{"num_hidden_layers": 9, "head_dim": 128, "intermediate_size": 1536, "hidden_act": "gelu", "norm_place": "pre", "positions": "learned", "bias": "none", "init": "normal", "init_std_o": 0.00454, "init_std_up": 0.0193, "weight_decay": 0.11, "max_grad_norm": 0.5, "warmup_steps": 200}
MLP neurons of a small language model. Each row is named by its layer, matrix (up: input weights; down: output weights) and neuron, and shows model dimensions 48-239. Each number is 500 + 40 x the weight over its row's rms, rounded and kept within 0 to 999. Numbers have three digits each.
Before each neuron's rows, "fires after" lists the tokens most often just before its 100 highest values on Wikipedia text that the model never trained on.

fires after: " |", ",", ";", " ", "\n"
L2.up759:527517425520455585537530518555526489471445495490379437541455468489492506516515459512542496540488551552516483481529483499494511495514516439556505474422524544514435485432480515475438442512560522474554496510577419493510462555458428497457538488494554582491481491489476470496508522472525498464454496456468509469582515503416548461509500510508506483551513462500524475490535546475506458492460542518433520513525494512474552483527493468523511493506572478484475484442456502514395548476462440518524530544479494481540501392508492500487590501527438559504407481568510499547450536501526430536
L2.down759:509502521475527487483506496439471438507434482534503567544515472495535441449542548524487506453483538515575504592537494455569523495521494444416512511462557500499453425527499526506478529489475473491508474458524520439491492459481468501545438509491508440547512582590487460483510516540509487495520467541543478542404538518486459511466537454556508523480590562466473495447487471513426488451505464482517458511557436454468520616525530530483472487519551444512515484427538522528646442464450524541518490450548464518535474495554474518511585424499527453516526547471521456450532462466499589503

fires after: " L", " the", " E", " th", " e", "ir"
L2.up1404:543474451479505499441501511501460523558504441495549437515521551487445564511507530546541419539442445466431567548545510549558531509504512511476496489507512456501479478562489475493497542430508476553496577445542515554516551492489491525539507494522509470534537525482483479585469465495448532519566549391516521447523522500491447530460580476441502519443429540503521483500456470614518422479518523477437517493535436557532530416490449542484533439497443546496518496494472592520517515464505449497464537491503475540494467484566507538539488499563521512424458517501478440483498485566528557547
L2.down1404:528408563506420434472496512504461510467550486506415512483496510408503439471452520468547504503464449479567513479507504473494520511506509531510487539485512477509445437558518512495447495568529545521519448515533551486421530441498497535459468509469530494548474462537512547497472526482508496536524494518567530559507465484539509392505461557455576499529539515508451504541485541467523466499469515568516478573495553433475489453468562462513382507480561454542531438505532496486530428526391532479496515471510475501398429526529520509462463570492571507520472501572504490573554573507521483525

fires after: " s", " S", "/", " R"
L2.up1119:495579485440527528483556527562493473451495524444449519549494429423511481571466464473490466503530482593548484474552497527461404514481436509552529533545491471476545472547527538462499453561508478442518498535445512486471487450469462537510500476542460454481475465495493457521492491519485485565498475500511480484548533481494439492492478423527517564570516511433464487488518468567521461479487490563462558513513501452496483455488494517474496520457507551463524500474490447480513502512527533585486408460485487452562533447427558463528466491580481504533629531512490481497457508498527509430
L2.down1119:536508482464538503381519453531562574577494525480488496548552505456562470435502498462445444417508524550471530506555492530563489431470459499500530543485490552560451559509473488441475535469498492491501486491508532523438571515474434462453487536528542491514532481571481492431485504505511456536552460490448569513500521456459483465507544469598519604474477476469512515499507445474561418482477571516487485506480551502600541505600485553507523491489496484527532565524417498543479534470561501504452552522479502480535522484455534451487525496504489477510558485508435461545453452457504553479

fires after: " G", " f", " n", " g", " F", " I"
L2.up1464:476507520527468380460528493486468543561486553503489534524472498431532555467477450501446547498477498496487545427510570517469477515526510456513448482459522531460490594434492539516517452514588500550502519513540446516487500490493482498507449556528449536581509493479558495484557463546541579480407472511512434516504505481487552494415423483434482512499454511587461492466490464483540419561462527471470551472478476519576541547572509496566523556440491472549482542481523505467559434435495510507474511556478493527572463575532519582517478496521459553512477479545508505492443532544487510440
L2.down1464:499557486424482435517483481492398440459486428485545517529498528518447442469537475491477508438530547457503512466484512494432521484499513502617528475502512466477475507492535544463432514563427500370462507427542502504447502491491502434453575536488483468494514530454503455524518462499457515474444487480391536485532504535490551524515473498485531454515494455509450502498522532536583490507518493443607499577523479544483565528448566497462522482532497518480567490488527503511422517534519474511495512557528534465555526536468548527497508471520529541536503486448511459516549497512593562513

fires after: " k", " m", " f", "′"
L2.up362:523495532503562485456434553522541467455552455497456481439561414464604546457468459465459540518513462548493575452470547485496505523459490457514457495543467475523483492488548546567490448488491521504475579503534528460466478507485543389498515477551534462507525516538412493500472479472509501517594493418478512519485484427501549513538505515457503533499441525540506558580523508522591478536479515475437478501511466518576471501591535429524538492455524436468485518416470483479566548481472492496524591521475460562465490475531555542490495539472464466565437533394510516519452521472540513443
L2.down362:441520478517474517505565499568496493405517521488511522540577426467553479474491513486532409524521506501555444531518550509434429470581520546535614557503480461467458484497526525441486514578542501428481511423533578529479501494567513467501430451459543502430541506512517531500521456430520514481471500456413489557477487542478516508512534525501539464499445536488495469525492541472474531456553568436535513466467450505534448469538533534545603526524472564536534499519526455577558465529482497533497513514531493510502508597510443501478496393543470435539483475505511502507473508487442496468

fires after: " f", "eat", " h", " c", "t", " p"
L2.up531:500516601580460538491470484510415522499542424506556458489470521467478461554539437550513502528555490519490483501514489464530554496498514425555488562543500456593607488452547538494461470495505459487439488565455482447560508541455543474500514481449582448592569533569529520439502550460436538571491470517549527492516531493497527500597524525545465454480475545524440504459461541514502557503458441493453490513498455454515462524466514408502534560548508509513431520465538441496456521468524548467518459494433510513456520449457521423518526522549457446455428529568469528518492548496495537550
L2.down531:445500513561473501555472480502532606584442480510509506504525543513561546538495533490522461440491493518465456500547526505452502506435493498476547580491530498480498436442556553431550490483480463490487398452482526494565512492496541569561499516513497507554481522410539541450463542436550466521542500467519521444572542465510562525472508570474444496607481474516440554547440500479435449528564485505532454492476606457516484583403425491477495517523513530538516527491481518454527579464491526498500484579412497541523497474516548496495512458518550469463541539480496457483435532422520477535

fires after: " s", "S", " f", "ing", " S"
L2.up69:437461477517452458451479472507458491569517386463513443508503502567512543534547498437470419502464458581468554473443502415507495478530521550548432456484540492542538495511518472522523436514495496499473442439512509488478535457412482583480521562563437538507498491463551504524544518517487558519493540574497467531520481469478484490487485498552506512465473564479475504548536531535557451497475493514499521479503514493475474501569543480503494512409520527540511466478584416464516420482505543509458444504493527453543510451500563489542458624515528460541513501469496516519507591533504473474
L2.down69:530407513476484463547529500523565514475450585509505483574472512490481556469555505529533550449464528491494467582544534470529454431554537556571462448511578502466467447399403489511541439522441529520514484548536522468483507464522533536479485542487442510477502563436499502506488453480516463390503468463416492476517498587522504510520471493486471452432512523556510538544479590568481449565528533487494535513510509499507506548471503489488510502505484600513529431493512475529569560468523439505466458497460478493533533501476471556488506506506526500491519541475440484467471436488507399438

fires after: " d", "av", "c", "iv", "ist", "d"
L6.up539:533460504492491439585490539497514534407497465476534519442494553477424472522458432493504470538545560514561496552570523459505474501497503488519537562531354498430493496463457448486506481515573494437502401529501539518458451501562476506535491473506455524493496528491473462500591439503604489512506447479559457482515553542569446549497439469519557504521456442509434534536499559450504471496520458533490545481483446511538538549506486505513578512568430556490556480518449481497454580545486485505456465499507483496536510534577569552459409501493500493525534504481475548535436478449542412486
L6.down539:542582501544535447497470561476457496522511527523492496515562443535450497483533570484434490502383376421565440497544490473413447484473426549483512534529541444448430517528489470538540487477536479565514420559516508492525535497491494528513526517546542476492531530497526475441443495574508506467526419529455452528474495485542531487513463495490455499496537513538596588529565538449562477498521459526500497486498456554546498463466533467528474482597497465504524602522434511537519485533513431513501486524515487492492506518491502507462511522546517517481515447483411375473484518509472512572

fires after: " p", " f", " m", "ubl", " o", "f"
L2.up249:497517548498476453496483509464398526462455544436473495542537476522492470532543466535521482533460466475508500470445496588474544536515526525467444530491481490567497510500522508516477506469511544503473495473532499485541455540468460499462535497492525495486500543609510563424487531477495514589519460540407480395463476612606578476524441475513563522483533558492443529500496470467564478497518433511486488512478475481556571463472503442512513557508548506450505502474492469608548524473563580533412529509531483573542487476448493455537550572473435474538451545545551526544435493556476416527
L2.down249:478469515526455508466492459506479492602517467517450520460505506524526521526475508563522512395475533525390545454559555459492515489437551497542459556425534522536567533486472467503450574507472483501462527524508489483464470437493518475504569500515552500528506482462478475525460376449573527522538469462526514472627487480452524505431451538503522487558526517449498461488563464487550500483495404499476479464519499517539571474490534435447543471481519500500523479485500535515428522488523469540464538484460489502547524527517505554462556525548547467528517502539520527569580497515513518467

fires after: "C", " C", " con", " Con", " re", "ec"
L2.up200:472549510487491483503483462506491526515515478526463520463399452557568400492488479513469503454512501530531498458469457441525545446505472503460568494457501460514565428467399515556545449494522512535475372524507562485563483593473413499539525502517462490440482540481542514475489529507416564559549579552542471513571452560470514449486471599522517546431514483520491502568476465525523508522560511425476459463554396547501534520502522522536513478421484539503589466488495519423461452503556501521454474512514477489429463488496528551498474464477528445551525519482461464487512564476487492516
L2.down200:476517549505500476497489485500420479497487443499503535548530496466503430545423421484525512425466464468484532484444530528483511542471502473486498547482512523494459540507467500520505489487449527481457430530545433480475503555482515611553506567501505591435512425541510555485565551536506500484535495532524566543501465532508488542551497534456513421536508468467480516472537459506500486466494553556422526496475498532474514566533461524472492470484499496469551472524542517583510529542488446433519509514504483432480521472484435485471542434576489550614483489538459457410493563543480552502

fires after: " s", " t", " sh", " h"
L2.up915:423494436518488471487522482499479506455465432571510488542517468455500537544537445418450469546559470519481513481405532439557521454487507546511493496501464498524465524506566450546487472468456450500427509479488480480493511541501549539552509629566402504476500439563499491571491530546547461455533496500502539563542486571466502484457495517547506437518538545480466490521534564502572521553558429574481438552528506413468559541466500483485517503534574546495550480481502542501439478476524501539572538385474543496514451502544519421500485505479559443481462491460440476450494548481497481456
L2.down915:516542539451481546507565527453514439567405498536499459418456477573527481479550409491510496538527470572525414568490486530442485547451426485517524505474492552481502530439496517516483483547488536485527512522502485486530532507504531493485430452482434530483471479448416451572425474479515534527485481510497499543517498520562462434504483481509451547531574414456490532476529440451524531486514419569534530456527482469498504500423479551458549493531543472482548537566531514552559513447448390532527517537454510482463443469501574563455498545467532415537472444470528548537560516510468521521

fires after: " s", " n", " S", "im", "al", "n"
L2.up1434:512507500552536584460492518484459548506434520506486512529539511502494551544569455465473507442532481457501436458508507465512437544509434503605523464580447497510557514514431490521496406489459484506554486505450500484483558483454526561565470561531488522559487520493488493513482492478516456460485456591488440431493501470476513545541405477510507492518459537534562447484548469573531452471459518543427537507563390495523496480556502452478474498494525568512556553476554528510461443503551471561440513501466400526530520505498551560527536502552494480532475498516468504547548476527558421516
L2.down1434:463544522413500527535492506519543579546470543467512543474498521534557492492456525473549508513485459529522537467493528394436487543485521500494520398548512503479423459464524505474475556481552504479399434496522510476551452526517521464391446464545488476491535507490595547537540459531530471511449544506554423493478445503454473520467522501485493493555549564544514449518477489500436507521568558504402539545468468548532519506564568503529480446563487495478529493529420471446539576471531436564522524502517534454536553499481491517572485472540469437508435522464544380468448455479520529469

fires after: "v", "p", " L", ",", "f", "t"
L2.up1239:558530523528497481442456443510532449475553454515514518530476475543507530543432530534505522491535551476455496530574457456499497516481510491536473498568519480596528431438514461446531485511487494449480477535530532456518555557484465477487546490484510446433597511526497527512516494568509528506482465539476458539517600553482562459482453535490513509492465419538522520586517486606488465527527462484476517458488508502498490423464460474486499467584464487534509515471415514519487525554522509453529516486518472506458471502526457547497491591565512460410543541592449429528475463522491501497
L2.down1239:530521530437429486425555496418459523557586469578601506537447459474523516543491517534532442439498542469486500455471525499472518558446507492515570533525618532553485496557562419505498430529532537515506533509494429565441511427550572425483502442519522578543502514504463582427453480499484499518480501487546503490478501455480469487508489540482522429600539535513491480532441488470461466390522539568488511527507507627462472544515522521454546471519451499505498466506468531526436529529567460505520474561517558528520579495465476514502522510491525515493593537525528506523459472528527453445

fires after: " part", "eat", " f", "ru", "f", " te"
L2.up1001:493483490541528436458468503499523591504405512434465493468513546521498520492502504421537482514497529555545559514494532470411574470582492573515497594535520523519581423519554490563498488475469403518489469479414554453555520481460515551454620470542530525493557545431517506504495546494511506463457514536536490500483512455493530519484532478485414478433474442469500473524563484592458441408496476446516439497507501510525527478478461548482529509551517569499524543463490494498446498471516515421501506463561508520456548461514510490453560521500549533495438454562527503554511508564536497535
L2.down1001:554455538566462541481538504629483518497507456482497449471431494426457442493438579508439552461386464509440515580466433506545428480500460527539477552487468510625516520528498537534519494547505494487429476479512571502487561464524547526467478475557488556546557510526560452508482497486521551491483528510470469511472570408513533468444540551463474458560516512547488478484490467547452423595518533516466485565490401526505487539560481516534454491512522458453534484491551584453513491530452535519527509546509525531465515473468440457459532513532489489534512541451407468444500522461506481452

fires after: " l", "C", " L", " c", " C"
L2.up1532:555499407457511478485501447456448514595544517439499480491515538542519493496451432512469495538515467497518470547504482483540463438512506538468541473501524520512511491491459556527509487520536475539524531486450485437525471514485482511500475482460480456495528531465572488474478485625586524507489548542478493410558514551444544474531505523527412477521418493429457555522533426457516550513608550476524424528550422509471555508568498562460462466492515508445481503513463466449485482503470492457509432529569462460521610489465564542496576495537520455547444527465501454524499571438514523501
L2.down1532:504536506468532606550443514485552462514484458562503478555528430465493526467521523525563419458481485452513468469436465491473538542491594481526501455534487480490474490500584465489513479515472545546482479499521501593512481532498557528536512494509493497522491509483468388525529488469491482468579520514497544452535503499546478512487505488491525503503497412552497485480365545485501583452507512488456503412493594493450453501535519554518507518522508531530498566492537460493593430547491465491464461440437503507495521523512591392542526461521535517438495482537493525484437480476454510520

fires after: "f", " n", " N", "g", " le", "N"
L6.up586:510461507469537542459477492466505514472519483473551483561471533515458542476513503538483398444410580497455500439537481535509528515525538471526463441466525543591489556476497444491528489472550447508489542457546421554548429522454516501497404435523538465533486547484508515449528447477532473486449423581500475455515501489503481408471529604468595562471453457540514501515498518489483542525572452486524586468460517498480484529511400508529482451535512540459415550561539515480542513458500496501464549537526513447441455535504483480548537464473564481501519491533481510503449490534575505496
L6.down586:476496505457494532580536568498471528498523459513511523556539554522511529445506519442548522435482513519501516581524479461523444517474463491455548462416441514515537477522420523509511523509526506470412498469499494429495480453515378535501449415499451493564516539468559545494460500566461475552533480462510471464500514533469507444461438487534498494453516557509487491489451536494497476477553461557426561468490450433395438476487463409538551529555498537506512541499545482522473501559482597442539512529467541546545493495491460533541512479523605456456466481435492480430449547503483553507

fires after: " n", "|", " an", " the", " th"
L2.up385:491457498473511460556444503459487534429420389529525524481536448529493519491509496513487570486539484498536442484542558603511534469455540523537484530480584473493503451524531499535508496456463464478489459492521551482529518482512519531580531478474530503553411521492464459433502489473531464447574493473521470440546506495459559425506521401491498482478466463454535455525487562539514502482488464519494493512517522613536466477485428419512470506506523551539496550415482536533504449541537492518464465497565474494463524525575541575482382500493504495467511501477556516533446570446500475453
L2.down385:586540522469469427540423535463486515477515513483446553496485418535500422508502506500513475485499522523516513386474573454561429555577541492577506443513441546518611472446567488505564495568555485536499495515499505493475489504488522480528551540505495560486471447483493426474484464469529490454516482476413480534542459498507532503528488542494432521486536547491496539437520537483521451486410447506443472585381405571374448469466516547455506459512539449534593533483438521510495516520498487515489522521507481496539492487562527453524426491547470498496459600411493501505461531556484527491

fires after: ",", " E"
L2.up741:533455496490513539482455499508469524485505480448565504462455539467582483446482459509576448520543522486467541421623552456466481454538555567512440521522519490540469494537486498451569449493499552450524486531519441514496570475506381491506516426523629511494507484507485421519492386512401501505506532491507546495498533490470490424431462555515471553526468507524555487536441516545539417510485492483464504433554461511492453485563524448559509499513465511554517497418502485511486550480545551506549522507560559512562559491540478510484552465430469518548435501522525448551485552470536454555
L2.down741:465511516486501483478535475423404441512546509574616530499537514528526484499426445542484488487424463458548403533445515436466476480500398553484522547556528457493435516571477556494468530525519506530496476513513515544520460428439489464478488524549480463515467530548509482453555559487541550522502459519510514560433408465484490489518476472523521483530539535534527429497545474605453512527567548470555455574507437467504494487444513563423482544545458474494483512527570538496579524512483505522490485526556574515430493471484499473503513526510558482488479500486466473490472498544494530560

fires after: "S", " s", " S", " m", "^", "″"
L2.up535:424411511608478495526492486526521511504414594540471522536540487509497474454451534438562398448488452521440502497526533502481502535446457497523449420541530478491487493466510463519562468502468544537532481536500543444519516461445529528491534454535516530500501506462569511524517564489457476550560532485524499529516474438443546551447394527562485562497538523468495490508514512530465451494434562509430469509536560400446498489509611492481515481486504475438466473559494521453519480505518451542453520485412476456511435510533527524568571449508509436556563509539463528537441501510577497483
L2.down535:520502448483444545503456488550439564453456508463525524436479501458493495515511540511489520494497504487541476505447483502436542550515557545482516499474456545476518451493581454486568496519528489458509476521437526452501485481475488465544416491566493529474467524447460531466488507476545504509479484417501555427488439514479427506474516538473462485553503561543565525488513514570443490494463560477527483506509499517499517496512593515615483540542580529559488507464576508567497522521541522562506609504504446529594482537469511531545439472408568476501472460462485469404470504494476512436

fires after: " d", " s", " n", " A", " th"
L2.up1182:449555527429488574515493453491451511568462491571531612494493493519517522470523513491486513465458465561511506525501467510453500434489507499509506500523499510429534451516562496551490500463541546527441554516486532545500484495539501521506444527544480470531472449536499540449466462539531531431512488595448473562575523516492503439487502482447495384459474527509493539497506531474512444504516478568413442508518528501457506544492421408469500583464471460537533479439515457533498462499552497457455502544507556529484521515489562477464503478514527463545475492438555515462388542409511577454
L2.down1182:573527490532428424516536487520485476496540552576478538473568480510475500445559471495431474491564437524524481568469447512515475523510507543534536488445584484490566555530534503538448451552462565449552477505473514536496499488555504602472525537464463491463479498459561519536533498528552501534469484467523504483402470505462465519512511507538572506469505495463539556498618518536545470540467543475479491415491475478568552506536499564353480485503492515484490506542453586476477495441539477406473537501483529559488448486517532433449513439457479524487495567483467540488459437455427483500

fires after: "own", "n", " n", " an", " a", " the"
L2.up1315:511499475441531521489433496498478463485545525517474562520488459521472624467521422495520551465501525473485499487454500559493474556437470454557511489539469544479518499471567505528468476485547511545496437394509464575513503471425430500522454462495576530496503485482441589469490575499545491469536444555530490546493496465487576433483494396579490479571471485460499501530451542483442471514497510495450456548489472518523492506430517581515521452471526510531519518533536465531492484489508505556534510494517492526563572412480429475571498469471470493515492483492481484495490554544514484442
L2.down1315:563497520467580510479545472488481528494485460558473506482497461491568542498452471592516560512530505532493396496457490435521501547465517469538484554492536471484541492541470442428496513456513502492487497562533540466506570485501565521467519481497538568455500478461503455447512498480490491558540491564546441479454446552482509596528477499526481533496490536493440514610427466505499594570534499441551476437510493510432463494427426483594556495528487511426517476431451468358512534470445542549510463451530499499441496483505484456471522509475504541494479465502492460481466576493527452531

fires after: "g", "p", " g", " n", "oc"
L6.up610:465456479519432438528516516484501429517460501435550546512429480567519504472518498469539552454435569522486474450464451544495440531496492485504512488550587527446545477441549469572508490522468453442567566516553505628570479462476514511483494506483456537539488485538514510439523496488460499546383472523519480412497420481499545472539504524513541484515549537524476441478478534531540528517513456479474478475460436516491512547553517501533409474503534567467480557572527440478564521538526499500473475498464503475451592509496506538555562447510504520487506564534510493503423470456503541538
L6.down610:473493547467543468480471576451456427489567459539471535501444506502536480446555477520468494523454433473538556545464542460516522423414557537460483507497445466515450500487496531470478533521519568484494523436430484466478508449460478542564567508555491484455524489564542547510472425462542514463446498486483497559573462531504424476582479521443541551476521455524552572492480497466489535505497522441506544472495468512400582490562424497559492551499539475463549469497533425455523511579524475485519431544546539530478458514480525490443502534476561512537577478550466490529479439505456451529

fires after: " ", " A", "4", " e", "t", "3"
L6.up608:518549409477515550473469438491493508505473507521506507466481532467519502463507568468549531469457512449573532474489480526491504555487464502496515517453549489547496511537565468536468425454507462460482524559452542456515554563591499506556529488468544473444477482498518470540526450464490492518505492492567568473486518496424499511482558540466476564510479512514570537524502445522466496580439537487505439501469507452508482575534401464529496557484511496538509527512532573523548449592405546514522513573530503514529471481399516461472517418554537542430456483540511396496507496432485512514
L6.down608:537511524569512477492490475502438491540587542504463552517556494512495471466561477515448523484493518441574491534444446587501452540499498531426484551482468468487471498455553513497487468518514516463457529492487525633473539539501549507537541424477542558493473507572499474548493513514486473497511555541471502506486478546552489477509442419549535469487468450533563495500451531470531415420500504486433497543430458517479544426435541492534480492501528422505520520475502459485463504503512505446551542490496497528514525519472553530521518540589352526536492541463515501497429525378456447471

fires after: " a", " the", " an", "ong", "n", "al"
L2.up324:474476499446485463466515482491443512461446583493522490549516505462533504522469522465578506534449477492513485486493473441431490458533495501427538455469511476524432499453494499494522507535435539474446498519451535524511455560531511448627425550496482556446496514531545540539497546489580534502487487597599538517478437538455515511473464521466514469480479475531505488479559482538406489506467447501479472515518531473502522474519454620499522477468503545466501528502442443563487530561487525514512544454493476534538513471488560445506520557532388579480534545463481533527501530506444532451
L2.down324:550511389507528560431504556456538498493536462492490497476521500597501489514492474494402509473543502486523454487512527547522503495523497425493513515550494509447532556550501478516464480538532518470534479496537457461504468450428500539455506435518470491536481490456549492463543511494476432492470527443453445515521514510522484478499517456513456479491573560511531534468500566482548489530531540433499545507462455563500406517502552431483473539467538524496477501491467584587591475453479498545531477524472486467492538496517467520467465517451609473465491450430547464508449528461518508571

fires after: " R", "R", "igh", "s", "S", " S"
L2.up752:428558572494554431523428511432498506488498480425445409533530480504521497581468516528457525488515519606505508463546455468459540524487580537566526424527431461474511507491505502519491521515525471476480513562504506562564516467440518509502513514478479526470478445486535507472460485495526503502438522477472459508481511525477509507555434513569499493524470476436545492559497469550545548490522463562457519517476573453498481508497522419459500393432497481529488457550427515523433508578514481475565514481522521564540598516532541511530520506495495525480535452498475487493486492537469450460
L2.down752:471512467486521538521448523516441506467487582456515483517475524520499555461490460460519481486521499471497559498519505549482510481512457532492489449393439494508471603475535459452539524483526505542496495476512442525503542538499512482440518534569494478546517557551451481495462574519548504486487494441533491444497470447525496479442456531547491582470516453519464417421440450511526503540523470604471525451510556512477532469512441446530506477425579498576535438557473485568496450464551565549465524493474421520444500460537460503474491533556565467441475557479505513510628494486549517516

fires after: " Mar", "es", "n", " an", " Fran", " n"
L2.up288:529547519557523524490477473530421462418509502539504501502496522566506529509509538520529487483466513456441469539601530464565526509479566419450572543547529515529498456441474537504469525527567438489472491521433592584527487498477490453627425478519447454476430530564469541548434507515492442445503461511482525573545444463524432433578489488517496486489532475503474470514451522517493497503555460522437440533520579485571517543439446507533478461503512434507524518485462526574496497509501429522500538528556428518513572485541508423461443519484497489498480463554582468554490442497450509465
L2.down288:590460420475472401536507536491591533514481456544527528514525516534519436462492480552480443452497500487567573559462571421508474546521523557459445518468525531495496498559392521440516477528526562541446561534526498542533437466556497516535461499537506529447494484512509492510437476463517530520515447451477452485525461494490536487485426439470488511556492528527543517487518486491465555579428545435522552546465507531474487445470509456467446517488468513519509495445504503469499517470550485456509542431540492498470457515495534559485496460480458500511467576427534547521412539538532475515

fires after: " ", "4", " b", "3"
L6.up892:397452455414522491459545443527489470474562517576516550396553488568503494459394472515529489525462489543458514543457530560460465487533540531524522558544556471486504471492505437503529475478503493474453518547464496517512478521552490497501516477435513403525506484520515515514546565522528543464541506542514516456510510489493462558539549504495500589532451478481537492463490428449492489572549551424484476518515474562490478496445508505462464502453531540514488477483427491611560505463464582456527533527529510536509485559528552538536500528504453445482474454517522519484565448443472543541
L6.down892:487522468580528518527550476519502552496549472474553493558493469565565549461535533533519401516446517562410568461441479472490501539555477566484531476519429529429476474433431509537448472460525489448499501464459553467521439452462497542461540481524514498493490525592450537533551423494516498472556532463507530534451466525460544537493496479494557456533524545483490549505472537570578458467499530463474546533463474512500522459453492425552441491524495505520464516472485459445505515481518466496533558449547506478494521500505505507501479480526346517462570552498552446572494520523518518484

fires after: " th", " de", " d", "1", " com", " D"
L2.up1204:491504478456533560480437548492527541518535475447522569588564457500537517483467468583530485555537498579474478494466586481497495447448506484555454521487459524491483556490563490494507486519517496480516451532506542467510513466436482447568442596535491471512445560528486497521510460507547507444489459512545448504503510479548422366472522492496551527523496545503512486521523470548488508524577517521471529508507448499558487575463570461508550513508456525537496462409444458553539488465572462423498437482487552516544571504467506466528503454447571530483508520553542544473508479454471504525
L2.down1204:590489530520489483454466424472518449559459527498485552497576443508545556528475525449565514541539479493538480528495533450514432490540515545515467503496543444519566503509516522596472444523538525524491442483551493458532495513531507488547566512433539402473488479514567499450542505468482463453463506502503528460523419403451451615462523560550495486444473510532561518486483520515433497465560560439472579486443477504429513461523414513503478478573524564482492459510501495574493454515552473474504558567515475471481533559497515550508509500505457528489501466502557498479482523531513509490

fires after: " s", " kn", " S", " sup", " g", "s"
L2.up1010:513518524505558488501541509493519474496447465512468415531497449510530453479531506413428470508501446435549568435441514474486440443512435544509515419468467477551511616538528432512498465526529574544545526491487520478576551526517566585514460515536411538503479483539478405544453533519529529489504513434508503467487496475469518483477471507510480458565449494502476446530490514487536498510498492547543550565472479509430534480488575463501484533457533565424546481520515509573460512480514491495498506503454468510494547575436571488546476515516539472511500460504442563502532534518512456550
L2.down1010:470496504485497492510531547451543503497490576496563515468487486533496436427521441590516519508495462469531437490583456551460488498489505479534533455506521450481492528474369530540497546513424484493467502496546475546459434482518529459479504498517553479462524596510445530549581468440522492464436481572517431452570532521576493453506448548561444487494486449478423504499469486498483539504538483526518509477477431534476520502520542491522455493488460481493560474564453478531507524445455472447526561498540449468494537513454470508527511577467583520408524482535568514554552523419527509487

fires after: " n", " e", " E", " t", " w", " f"
L2.up711:552506475450475485439500466479489529499483501499463406517500501440537539479624453522485482525512524480383482463500540519443545519537502508491411451508498543458463502491524445492536526429492535426546479481538442545505503520545536538488457521542458493559509482508495511415549516466556456530454406524553479518568475428477541486461530497519474480543470495496519458472508540515452455527449481456535506509466489456515519472502477493539443498469603515456535496500481494477572536527485521506479551537505552521557426452522524505435498439455441440524519478541542502555460490545448547483
L2.down711:482477452575437451504510561454500537503464514519530556503496514509542526606523545503438575485525466522483469486445514453482522606458520476484527557473548464493494472555554525501441513502518447458463525495504506529488456557457480457403468504493544481466479516439595503440489551519489505422518439465450528498580510450530483532506490524428500543530485569451480536491486431507540509502476555458545479510504486499559490527444459500519515513513546506502512509530464472352480455545561482461474491498545505472487572561503440459510508456487472491487451483452455403547550489514560550443

fires after: "th", "ing", "p", " Te", " Re", "it"
L2.up1302:411498513432498500418509458491449529515447522467478520437467549523513459544521558455492428495520450597513487547487473494472481476470513527505542524542580423492575504509502569498530484476514540447486460542493478494498542470477476506572491537460425495423498436506606487461534519534522512564527501562529433438531490479448515487540523446561497420444466553446505542499495482487567518476476421526473518452478525400476501535546525452524455515491529574542495474494474467483522488524516464509419536471460529558554575515530599464518487484423443469589553502496534547503498510519501495527
L2.down1302:497491436458463453450479474474484472466561498442467496510433484487547440527450497505560516560537477562504495525506452503473489472477540508490468493519529472550579487486478543487570481497512528509433539480472562506493532455505475555492469518492423428495587410434494569448458546548573487532513465519473460494514475450482472553531565426572497518418487494494480572449517547542521448561539505473546475410506525478495493550441476436527498491506551570565542459570472542502600502431545487530470518410479524466509519519493564539426534536437476496526501481475510482526503505549499510430

fires after: " g", "g", " sc", " ag", "ce", " The"
L2.up144:461570453425558449470521482475511512444448527497519489637418480531514427514459522480472467460476547493493544522538498510422551491513516380491464473467523491496547399461556518449575500490480461548443529510514502544542518470525419514546491464478452483455492466467498524519546471552453492532411527506629494477430517584554496496490499529449454546485498542495520500554517443483525499569440503497487529451504537475509530505544466452584468521488546455479470563450513505536549477561483516511557511501530514542499446475505507516514519426529505529466494546526476588519410564508445502493
L2.down144:539461516519467480507546579542470538541588433534507500471503507571529494499500424464503493551528502447461431450606575563474472543550550542504490471490514519521461426460492512485489480516494527500494456466429455519557497493497521499482557545585435525519483451469551486525484526459513508492433433463468456476494505517546467515513557510498523499564426504460529518503496443494524521475542419511530432605572576505435437515483505446498516475459582494525526456543489490514460502600487549458526532549540447497523444475531468406532514492503571502459496521486472502492497483543460506533